From a checkpoint of a small transformer trained on Wikipedia: 6 heads of 32.
MLP neurons of a small language model. Each row is named by its layer, matrix (gate and up: input weights) and neuron, and shows model dimensions 48-143. Each number is 200 + 40 x the weight over its row's rms, rounded and kept within 0 to 999. A neuron's up and down rows have the sign that makes its largest values positive.
After each neuron's rows, "fires on" lists the tokens most often at its 100 highest values on Wikipedia text that the model never trained on; "fires in" lists the words (lower case) most often at its 100 highest values on Wikipedia text that the model never trained on.

L4.gate456,138,281,192,212,224,207,163,138,240,233,210,213,202,210,239,241,186,221,206,130,144,193,239,245,175,226,198,209,228,188,183,155,252,199,183,232,151,195,192,186,206,300,194,288,211,237,254,203,204,266,170,196,225,188,164,164,168,247,183,177,202,205,171,252,216,188,187,221,210,109,133,220,148,252,150,153,192,133,226,178,157,152,163,251,131,226,215,261,175,245,233,257,240,210,176,259
L4.up456,178,255,72,189,115,195,205,224,195,172,140,183,132,181,193,164,239,176,228,206,181,218,193,223,198,218,194,231,219,125,150,209,221,217,190,176,182,182,143,207,164,193,211,156,256,228,283,298,182,141,163,234,241,230,193,201,254,283,190,197,170,187,126,152,194,188,243,149,118,145,169,216,267,227,193,193,148,207,178,174,232,183,257,251,166,266,225,250,221,132,287,206,142,165,227,186
fires on: " by", " zone", "ensity", " Website", " as", " votes"
fires in: "by", "zone", "density", "website", "as", "votes"

L4.gate390,120,212,207,163,213,211,209,189,248,232,219,120,150,152,178,195,203,225,183,298,143,197,221,260,201,200,221,148,235,109,217,197,121,195,210,186,224,198,230,221,147,254,157,262,174,166,160,183,172,181,129,162,181,197,135,264,203,157,193,216,170,179,214,137,201,149,215,209,222,178,184,204,177,189,206,183,277,216,206,254,222,227,215,235,242,146,145,310,165,223,236,193,141,217,207,160
L4.up390,221,182,182,195,249,238,200,207,295,210,213,135,174,235,172,267,96,233,168,182,251,217,247,249,220,283,282,149,237,215,196,118,203,208,199,172,214,293,226,224,241,248,133,255,162,241,165,190,192,187,195,179,263,256,173,186,258,138,136,139,191,192,189,149,188,266,223,267,212,194,146,151,190,265,180,233,164,153,251,226,190,125,140,158,231,239,174,222,160,228,191,215,195,183,155,128
fires on: " of", " at", " from", " the", "ic"
fires in: "of", "at", "from", "the"

L4.gate203,230,183,169,232,200,174,138,202,157,189,163,170,254,160,200,260,231,143,143,292,183,254,170,186,176,150,300,240,195,302,195,283,220,140,277,210,204,230,204,209,189,164,149,201,311,228,230,192,199,239,200,220,222,219,102,290,196,268,210,197,198,277,262,200,207,155,218,203,173,156,273,200,175,145,154,202,191,211,173,194,184,172,137,171,216,169,205,181,175,198,256,197,146,250,201,128
L4.up203,158,224,154,190,169,156,188,145,239,222,158,178,231,142,182,273,261,135,186,261,122,185,197,204,155,238,247,226,204,161,244,245,234,177,142,291,248,165,150,228,180,194,206,229,218,238,269,272,210,206,172,191,216,210,152,215,263,270,274,127,136,204,177,125,231,240,202,257,206,181,153,114,231,172,202,233,166,260,180,162,191,163,280,106,153,254,235,233,211,275,183,202,148,247,266,218
fires on: " by", " under", " to", " in", " after", " at"
fires in: "by", "under", "to", "in", "after", "at"

L4.gate723,181,223,145,148,202,243,170,61,170,326,201,186,168,183,164,224,238,190,149,224,222,160,188,206,170,130,236,182,197,192,183,185,194,190,227,168,164,171,208,236,204,273,162,174,270,182,195,198,203,118,168,233,207,182,171,198,226,177,177,178,131,197,164,180,190,198,239,187,268,202,183,199,227,244,253,198,242,235,176,247,183,203,211,173,224,237,163,168,189,208,172,261,289,196,197,150
L4.up723,179,160,157,220,174,227,204,223,174,277,229,225,243,181,248,205,253,207,200,222,238,200,185,181,239,135,206,167,244,133,218,300,215,208,219,152,255,206,153,207,191,179,195,218,282,199,211,185,249,100,128,177,203,233,279,208,170,264,215,196,193,245,236,268,199,161,260,201,224,209,238,201,164,248,219,157,225,154,227,200,219,179,246,286,224,306,241,258,192,204,146,213,209,205,211,201
fires on: " as", " As"
fires in: "as"

L4.gate315,208,226,157,181,174,234,210,319,214,209,157,247,191,264,198,154,177,128,219,267,221,174,169,201,139,190,243,179,197,159,201,236,203,258,210,201,132,223,197,225,181,194,220,221,187,188,223,197,217,222,214,300,180,299,198,197,127,206,185,189,181,267,241,263,231,182,285,278,268,200,203,182,201,118,237,185,255,194,240,219,169,150,118,218,182,124,237,135,220,198,167,265,220,287,194,159
L4.up315,158,153,171,140,278,196,226,219,219,179,172,210,292,225,258,258,240,164,264,197,173,269,194,180,219,209,195,246,190,171,197,240,144,160,107,172,197,187,231,181,230,198,179,258,190,216,168,143,191,181,154,195,134,287,204,167,172,216,209,265,165,233,247,206,238,229,196,195,227,137,277,197,150,186,312,139,154,143,192,245,216,174,164,158,190,213,190,156,220,218,133,266,152,279,188,253
fires on: " to", " o", " To", " can", "I"
fires in: "to", "can"

L4.gate445,242,231,194,197,280,182,190,117,192,189,165,196,230,145,160,287,287,211,164,177,173,225,225,139,220,221,248,157,173,182,223,177,187,227,209,165,151,172,199,140,223,125,134,200,173,249,277,196,166,215,202,146,217,211,215,213,180,226,210,179,200,252,265,157,170,193,190,236,234,185,197,183,137,147,153,181,192,139,188,228,147,240,185,229,211,144,222,184,156,250,138,126,237,297,165,209
L4.up445,183,233,134,219,230,170,191,141,226,140,190,244,166,239,132,199,223,172,242,289,165,227,173,181,199,212,190,244,191,168,173,317,176,150,245,176,131,228,245,177,154,209,153,222,252,174,232,248,181,249,206,188,229,201,221,156,146,245,240,191,138,248,231,251,270,232,184,169,157,170,266,130,174,124,237,233,215,243,158,231,223,203,218,157,246,189,258,147,114,235,212,135,152,231,221,202
fires on: " under", " of", " in", " on"
fires in: "under", "of", "in", "on"

L4.gate517,164,268,226,240,202,305,243,178,322,244,170,186,184,221,202,221,179,205,215,199,172,126,177,181,173,198,230,189,176,239,171,187,262,216,188,189,228,152,193,202,258,277,213,203,230,247,171,161,305,170,117,198,232,203,200,137,132,193,237,183,166,194,231,231,226,202,141,199,133,164,172,214,172,216,212,175,272,154,148,223,259,229,223,244,184,135,175,168,228,190,155,224,209,200,210,142
L4.up517,199,202,233,183,174,218,220,193,225,206,165,270,169,191,217,116,109,192,255,137,145,183,206,167,211,199,177,199,167,208,250,217,232,214,249,242,141,279,202,180,230,137,246,179,188,268,242,177,251,239,134,153,167,211,204,256,203,176,214,174,276,135,184,222,182,188,154,160,193,245,207,150,232,206,205,218,245,155,186,227,202,211,228,203,170,237,154,230,195,219,263,196,219,211,189,189
fires on: " and", " to"
fires in: "and", "to"

L4.gate510,261,222,162,186,198,239,220,142,199,236,217,157,226,134,197,175,157,213,205,235,155,159,260,296,151,204,216,259,242,268,179,178,213,240,206,195,211,197,215,163,217,253,179,188,113,251,142,163,149,215,219,151,136,208,262,178,211,169,161,190,139,261,135,178,166,213,122,207,224,250,192,229,196,181,176,177,183,157,212,218,115,153,188,164,173,273,204,178,260,226,188,156,283,170,199,160
L4.up510,122,206,142,253,184,161,201,289,204,263,192,188,173,147,229,171,137,172,184,221,233,160,246,173,191,284,272,182,211,236,154,224,249,167,198,159,187,117,204,158,172,203,213,147,186,216,221,217,177,219,164,178,139,226,193,148,203,161,203,150,149,316,126,157,191,149,167,227,215,228,260,185,199,180,228,212,212,181,164,249,224,275,222,214,227,199,153,204,128,161,287,133,176,204,259,118
fires on: " of", " at", "D", " from", "s", "V"
fires in: "of", "at", "from", "analysis", "thermo"

L4.gate239,145,196,190,228,237,212,233,151,190,256,180,193,167,167,206,255,246,271,210,240,203,191,201,167,162,112,196,184,239,179,224,197,157,205,179,160,170,93,172,283,165,160,292,219,251,157,257,154,181,227,214,328,183,161,176,244,141,217,201,245,223,218,238,141,199,188,210,220,233,156,171,88,254,158,231,227,216,212,222,187,192,231,105,283,197,214,164,147,217,212,240,213,195,212,146,160
L4.up239,148,218,177,166,176,180,238,194,125,262,245,130,145,183,250,268,213,259,189,220,126,181,185,215,199,141,207,178,281,162,296,238,212,253,250,240,278,148,210,182,288,172,187,218,222,199,215,207,231,248,222,184,118,160,279,229,223,213,240,194,163,148,261,174,219,219,230,273,205,191,152,206,208,205,207,159,222,226,233,229,186,178,254,218,187,223,192,238,120,169,215,194,143,184,253,205
fires on: " and", " However", " however"
fires in: "and", "however"

L4.gate392,127,234,180,203,216,167,158,200,241,253,280,290,228,178,128,182,209,242,261,222,207,117,212,94,245,165,252,209,182,138,258,151,233,255,128,215,247,125,184,191,169,237,231,150,240,200,228,240,249,244,153,224,278,179,171,198,186,205,221,189,168,243,202,200,208,204,203,235,274,238,165,175,229,223,238,135,254,125,235,133,288,188,218,260,195,218,189,235,216,251,310,210,210,129,230,246
L4.up392,205,258,201,154,165,161,149,144,218,267,207,167,246,198,140,163,210,213,200,245,190,175,194,200,220,247,150,116,178,120,285,243,148,196,230,245,211,168,177,262,187,250,203,216,249,193,213,139,218,250,164,166,254,239,198,254,192,168,191,180,184,185,112,221,209,249,187,192,226,182,217,179,199,170,242,186,105,170,221,204,206,165,233,259,244,137,265,192,246,238,247,119,176,252,209,212
fires on: " also", " are", " were", " From", " is"
fires in: "also", "from", "are", "were", "is"

L4.gate540,141,212,173,127,109,176,164,199,212,206,147,211,164,208,150,151,160,188,188,231,177,203,211,219,179,138,190,159,296,235,180,244,208,247,213,207,240,262,258,263,181,214,265,174,230,199,228,163,191,215,200,263,183,167,149,194,203,189,216,284,276,294,152,206,146,180,186,195,222,234,217,130,233,205,262,180,186,160,254,223,161,180,194,210,212,215,147,254,196,193,240,168,190,223,199,176
L4.up540,226,247,147,156,134,190,214,175,151,188,222,210,231,218,211,156,271,242,190,228,171,254,206,211,172,115,171,253,202,216,190,223,204,283,233,187,169,265,189,251,220,213,232,222,231,221,131,190,220,212,178,222,277,205,199,141,296,222,221,177,180,235,191,229,217,187,202,246,188,186,124,185,191,254,173,181,184,183,175,219,92,234,260,172,202,217,129,229,220,138,276,162,190,266,197,189
fires on: " be", " t", " as", " being", " an"
fires in: "be", "as", "being", "an"

L4.gate200,286,203,191,249,140,240,176,181,221,195,215,246,270,183,243,209,218,237,260,220,229,237,254,189,231,256,192,292,208,201,187,255,229,222,180,177,153,217,131,199,172,162,216,172,227,191,261,300,137,199,265,242,165,162,203,181,148,158,190,231,199,108,229,222,147,185,195,207,165,193,199,235,274,216,159,158,157,150,222,151,204,203,255,263,218,152,202,126,155,180,193,204,185,223,201,143
L4.up200,199,278,282,219,163,154,199,207,176,148,188,199,161,238,158,172,254,245,199,263,187,215,210,253,176,267,199,202,128,187,276,178,188,220,185,191,221,155,223,226,191,225,102,254,187,160,262,184,215,223,207,143,215,168,188,238,155,162,194,183,252,143,214,145,256,204,259,201,198,158,223,211,255,209,212,216,239,176,128,203,221,292,174,226,142,238,149,174,180,179,175,258,201,192,154,204
fires on: " and"
fires in: "and"

L4.gate399,253,164,159,121,250,264,254,200,149,247,206,129,161,267,153,202,256,175,223,158,152,144,216,269,173,155,192,225,172,176,256,199,182,142,175,230,179,215,235,224,210,174,231,250,137,197,165,109,168,233,248,171,225,251,189,148,228,201,186,253,184,173,208,216,228,243,214,195,222,184,186,171,237,263,187,175,208,203,240,115,183,222,243,254,128,213,149,215,252,194,254,171,258,255,166,214
L4.up399,196,213,75,201,173,123,261,226,192,193,203,198,281,198,187,186,225,130,164,201,137,183,199,159,132,170,138,178,288,196,227,199,249,218,212,146,181,233,183,179,166,173,220,198,138,241,171,231,134,257,195,119,182,235,284,271,255,253,185,260,187,170,188,203,195,245,250,151,125,155,201,160,249,198,211,206,181,185,217,212,149,182,151,155,163,232,227,182,161,176,239,195,136,262,174,145
fires on: " an", " An"
fires in: "an", "analysis", "ancient", "anti"

L4.gate106,209,236,202,157,175,237,237,213,154,241,152,249,305,288,194,227,164,162,192,192,175,233,225,189,195,229,260,134,256,255,259,206,200,204,206,244,183,141,176,192,294,255,201,164,179,228,271,258,196,293,180,218,162,294,182,246,200,210,153,119,146,207,185,222,157,208,249,207,132,239,224,224,207,242,226,183,257,154,255,246,200,138,215,191,215,183,191,226,146,157,270,218,242,253,183,201
L4.up106,276,231,129,255,229,257,211,185,161,199,174,221,213,165,198,107,141,170,161,231,126,275,126,181,218,204,223,213,149,238,235,240,205,171,203,197,278,109,176,189,249,208,152,226,156,137,226,240,195,237,160,193,173,199,137,133,149,232,219,223,215,195,308,252,174,216,195,173,233,220,226,118,166,156,202,219,136,162,178,243,227,229,111,123,188,139,172,172,246,239,167,232,223,164,179,189
fires on: " to", " not"
fires in: "to", "not"

L4.gate64,295,124,144,198,243,201,248,186,206,192,224,193,246,221,237,204,225,276,163,251,218,189,191,163,195,208,209,251,206,232,247,209,251,160,194,172,220,251,174,143,207,243,188,164,198,259,226,208,197,118,198,235,263,192,222,239,232,199,175,199,174,187,154,218,233,171,143,235,175,276,162,211,116,162,230,142,224,214,154,98,206,205,169,200,178,149,155,275,134,222,204,262,181,185,236,135
L4.up64,236,157,207,190,135,260,200,164,213,199,202,148,253,103,275,222,218,266,250,138,199,195,237,261,230,137,186,126,136,210,204,234,199,187,215,187,255,276,164,159,214,212,179,216,246,168,136,206,202,218,96,234,153,188,249,206,220,233,249,156,128,190,165,245,279,206,223,187,139,172,191,240,183,149,188,152,169,216,184,176,221,170,210,179,187,138,141,302,192,214,183,234,190,179,256,113
fires on: " at", " from", " the", " in", "overs"
fires in: "at", "from", "the", "in", "covers"

L4.gate264,188,228,162,155,232,164,195,124,249,271,202,158,230,184,213,243,175,260,236,236,180,164,283,180,210,209,180,244,205,212,190,234,279,213,195,239,232,249,235,134,226,213,173,284,236,192,155,240,142,178,186,230,202,207,301,264,193,255,227,266,180,231,225,241,202,283,226,315,260,177,242,206,193,176,297,220,225,210,248,225,180,157,180,196,223,194,209,156,198,251,238,161,237,125,219,172
L4.up264,169,222,221,148,224,129,146,175,216,162,230,205,168,207,178,170,149,197,180,236,233,202,190,186,265,170,264,169,159,197,212,187,158,165,241,182,280,243,281,178,230,248,186,198,249,148,247,141,140,258,226,159,216,198,149,334,152,237,136,185,199,173,212,158,228,222,227,168,202,156,194,160,215,203,238,152,186,252,233,175,159,228,208,247,125,220,233,263,174,254,163,231,95,268,129,254
fires on: " a", " the", "av", "all", " an"
fires in: "a", "the", "overall", "an"

L4.gate440,126,213,250,219,207,231,215,244,235,210,237,235,213,215,295,232,210,190,163,175,114,178,189,176,121,157,189,156,196,239,196,249,280,196,166,243,224,189,196,240,145,165,194,216,237,216,155,225,211,113,125,245,202,230,246,172,194,299,186,220,235,177,133,162,153,258,137,266,276,185,124,244,224,206,192,209,226,197,207,193,241,152,162,206,194,197,202,189,235,170,221,202,247,205,136,123
L4.up440,261,232,235,249,168,238,236,279,175,173,275,196,189,225,187,243,132,210,206,159,216,258,159,137,183,167,262,284,230,179,251,182,229,261,151,251,218,194,207,249,209,286,195,136,197,170,174,146,192,181,201,189,204,180,235,194,212,188,205,161,211,191,231,249,205,151,176,234,212,153,133,166,221,167,201,206,165,227,185,220,207,216,232,190,295,374,167,213,192,245,252,199,139,194,241,210
fires on: " may", " will", " can", " could", " most", " should"
fires in: "may", "will", "can", "could"

L4.gate453,222,239,206,219,172,220,255,190,147,246,251,249,145,258,210,195,187,171,141,193,143,232,192,230,226,245,273,143,230,138,190,197,210,144,192,158,174,264,225,179,134,246,178,201,250,217,213,155,227,144,221,216,225,199,168,183,141,261,198,109,193,259,221,207,209,177,233,146,146,207,120,230,221,238,223,256,258,168,230,245,151,167,264,261,145,149,171,217,172,242,199,243,195,242,201,229
L4.up453,182,193,236,182,235,151,173,182,199,214,173,241,195,162,202,149,224,228,125,198,196,187,198,190,221,141,186,205,186,161,201,218,239,279,163,195,217,166,237,180,249,201,207,174,189,203,163,236,188,152,167,224,182,178,177,207,273,231,166,187,200,166,187,177,198,289,194,179,198,260,108,142,234,225,229,261,235,223,139,173,159,231,233,259,249,270,338,191,216,159,227,170,218,193,197,165
fires on: " as", " called", " including", "ording"
fires in: "as", "called", "including", "according"

L4.gate323,174,282,187,205,178,211,167,249,185,256,202,213,227,105,201,185,182,205,140,224,196,246,112,163,197,185,207,212,240,231,175,154,169,217,225,205,134,116,150,220,183,206,165,129,126,159,192,165,202,245,178,181,261,156,189,169,233,239,119,248,149,265,122,227,221,285,152,191,213,239,195,158,172,216,226,182,200,191,141,143,234,97,208,195,217,172,211,182,237,207,137,203,215,191,197,191
L4.up323,225,166,170,191,180,190,185,148,154,66,204,209,197,176,177,181,236,143,285,254,257,213,224,237,216,136,194,280,182,208,248,223,229,132,209,237,242,236,163,248,244,227,281,202,219,241,206,232,201,206,238,209,206,256,165,227,98,201,168,175,183,233,299,174,208,220,123,188,265,140,109,172,210,246,172,163,162,161,140,272,255,190,201,242,143,167,193,243,177,147,198,189,142,191,113,212
fires on: " was", " been", " be", " being"
fires in: "was", "been", "be", "being"

L4.gate144,197,221,209,245,136,162,198,280,253,163,268,241,187,188,161,207,117,175,207,266,218,232,232,235,192,253,218,129,222,201,189,91,199,229,135,215,250,189,219,205,209,135,178,187,170,253,188,269,229,175,181,179,164,177,205,222,154,148,148,151,247,182,221,225,238,229,213,185,256,224,175,183,167,146,169,171,169,109,146,250,153,194,153,210,137,263,190,237,176,221,187,189,147,251,189,191
L4.up144,149,220,206,234,111,208,216,179,177,206,119,242,192,199,129,261,276,166,171,147,213,190,210,234,198,263,180,206,207,204,177,186,221,111,164,186,244,209,181,167,136,174,156,209,165,243,204,252,253,237,171,199,155,222,203,154,213,214,228,171,216,128,247,202,211,231,210,238,153,183,168,199,191,234,234,251,271,176,154,235,219,223,218,146,196,163,214,209,236,244,181,159,236,190,106,244
fires on: " and", " or"
fires in: "and", "or"

L4.gate423,195,201,186,162,224,176,153,208,168,214,230,164,216,197,193,214,141,238,214,266,148,180,192,164,172,152,190,253,201,216,160,184,130,221,194,235,215,177,176,177,191,155,131,169,238,196,219,246,244,158,183,179,221,176,237,228,190,197,211,212,184,224,150,198,273,239,122,219,205,217,191,209,156,251,237,143,210,142,129,172,204,177,185,226,154,224,162,165,276,222,267,234,303,234,187,161
L4.up423,240,160,178,242,193,135,180,190,217,257,242,183,259,197,199,131,230,174,244,239,205,192,206,185,154,267,229,198,242,241,182,196,140,241,163,156,207,160,252,258,229,203,176,179,163,265,228,291,225,136,174,237,228,160,118,221,207,149,292,182,121,188,164,173,197,251,186,226,258,231,162,209,195,217,234,181,219,178,177,192,220,185,132,244,208,251,208,262,208,215,196,282,196,205,175,196
fires on: " is", " has", " were", "ed", " are", " was"
fires in: "is", "has", "were", "are", "was"

L4.gate620,202,212,234,161,131,134,175,151,103,177,262,189,261,136,229,265,266,210,133,240,274,224,176,204,164,261,228,248,194,219,210,216,250,200,207,117,224,162,188,197,261,176,199,219,222,210,205,192,268,274,190,205,134,181,100,285,201,241,234,177,175,190,207,176,181,212,151,167,254,204,120,200,131,126,163,180,226,158,208,178,209,268,159,212,223,127,196,231,204,183,231,172,165,260,210,159
L4.up620,235,164,243,188,163,159,162,180,169,266,159,209,254,128,174,215,210,202,232,189,256,199,208,247,188,199,213,177,243,169,222,212,222,142,189,169,167,174,173,248,175,99,207,193,260,135,175,227,157,232,139,223,63,148,178,217,173,183,163,171,234,234,198,139,156,175,256,206,240,166,222,201,212,261,152,156,183,193,204,225,135,262,240,236,261,136,201,182,122,186,140,105,213,225,204,150
fires on: " until", " since", " and", " before", " so", "ince"
fires in: "until", "since", "and", "before", "as"

L4.gate482,178,275,211,143,118,225,168,157,233,129,247,193,291,200,100,276,196,233,199,233,202,198,264,274,215,210,245,157,171,271,190,155,226,161,262,264,139,182,187,283,172,212,175,199,179,143,178,197,189,178,221,228,170,220,233,163,171,253,166,116,147,215,230,204,198,235,202,150,192,218,175,203,248,196,187,226,243,179,234,250,174,215,212,190,214,206,128,268,194,135,205,210,261,235,174,204
L4.up482,179,176,168,255,148,181,220,129,153,280,181,156,178,122,295,203,253,164,133,163,216,178,199,224,174,145,193,182,158,244,158,239,200,186,185,177,188,150,196,195,230,166,212,159,210,183,236,181,165,163,173,163,207,176,248,166,233,253,223,201,201,238,296,199,263,196,211,183,254,158,129,198,213,181,163,173,163,178,223,174,253,209,186,205,127,187,197,164,199,203,253,194,153,212,235,200
fires on: " and", " while", " until"
fires in: "and", "while", "until"

L4.gate467,191,215,204,187,199,149,278,193,197,240,260,198,221,201,184,177,184,241,238,272,203,194,247,197,207,218,232,166,213,235,198,260,152,147,205,154,141,127,228,160,209,125,224,183,198,185,177,221,191,201,231,218,213,139,151,148,240,234,220,210,189,171,195,103,258,176,230,214,235,207,194,212,211,193,197,255,120,204,189,208,184,268,193,151,297,223,192,228,194,192,233,240,165,171,157,120
L4.up467,99,286,208,204,152,226,201,203,245,222,221,172,164,191,147,204,220,180,249,199,228,190,189,214,211,225,277,177,159,225,209,160,224,202,174,224,163,171,171,92,212,140,119,204,156,210,191,218,173,177,211,171,206,219,186,204,213,230,135,231,242,227,214,142,216,237,168,216,151,242,160,188,243,234,198,188,192,194,217,130,204,120,242,145,161,132,226,154,271,272,218,215,206,153,203,170
fires on: " later", " time", " it", " he", " century", " but"
fires in: "later", "time", "it", "he", "century", "but"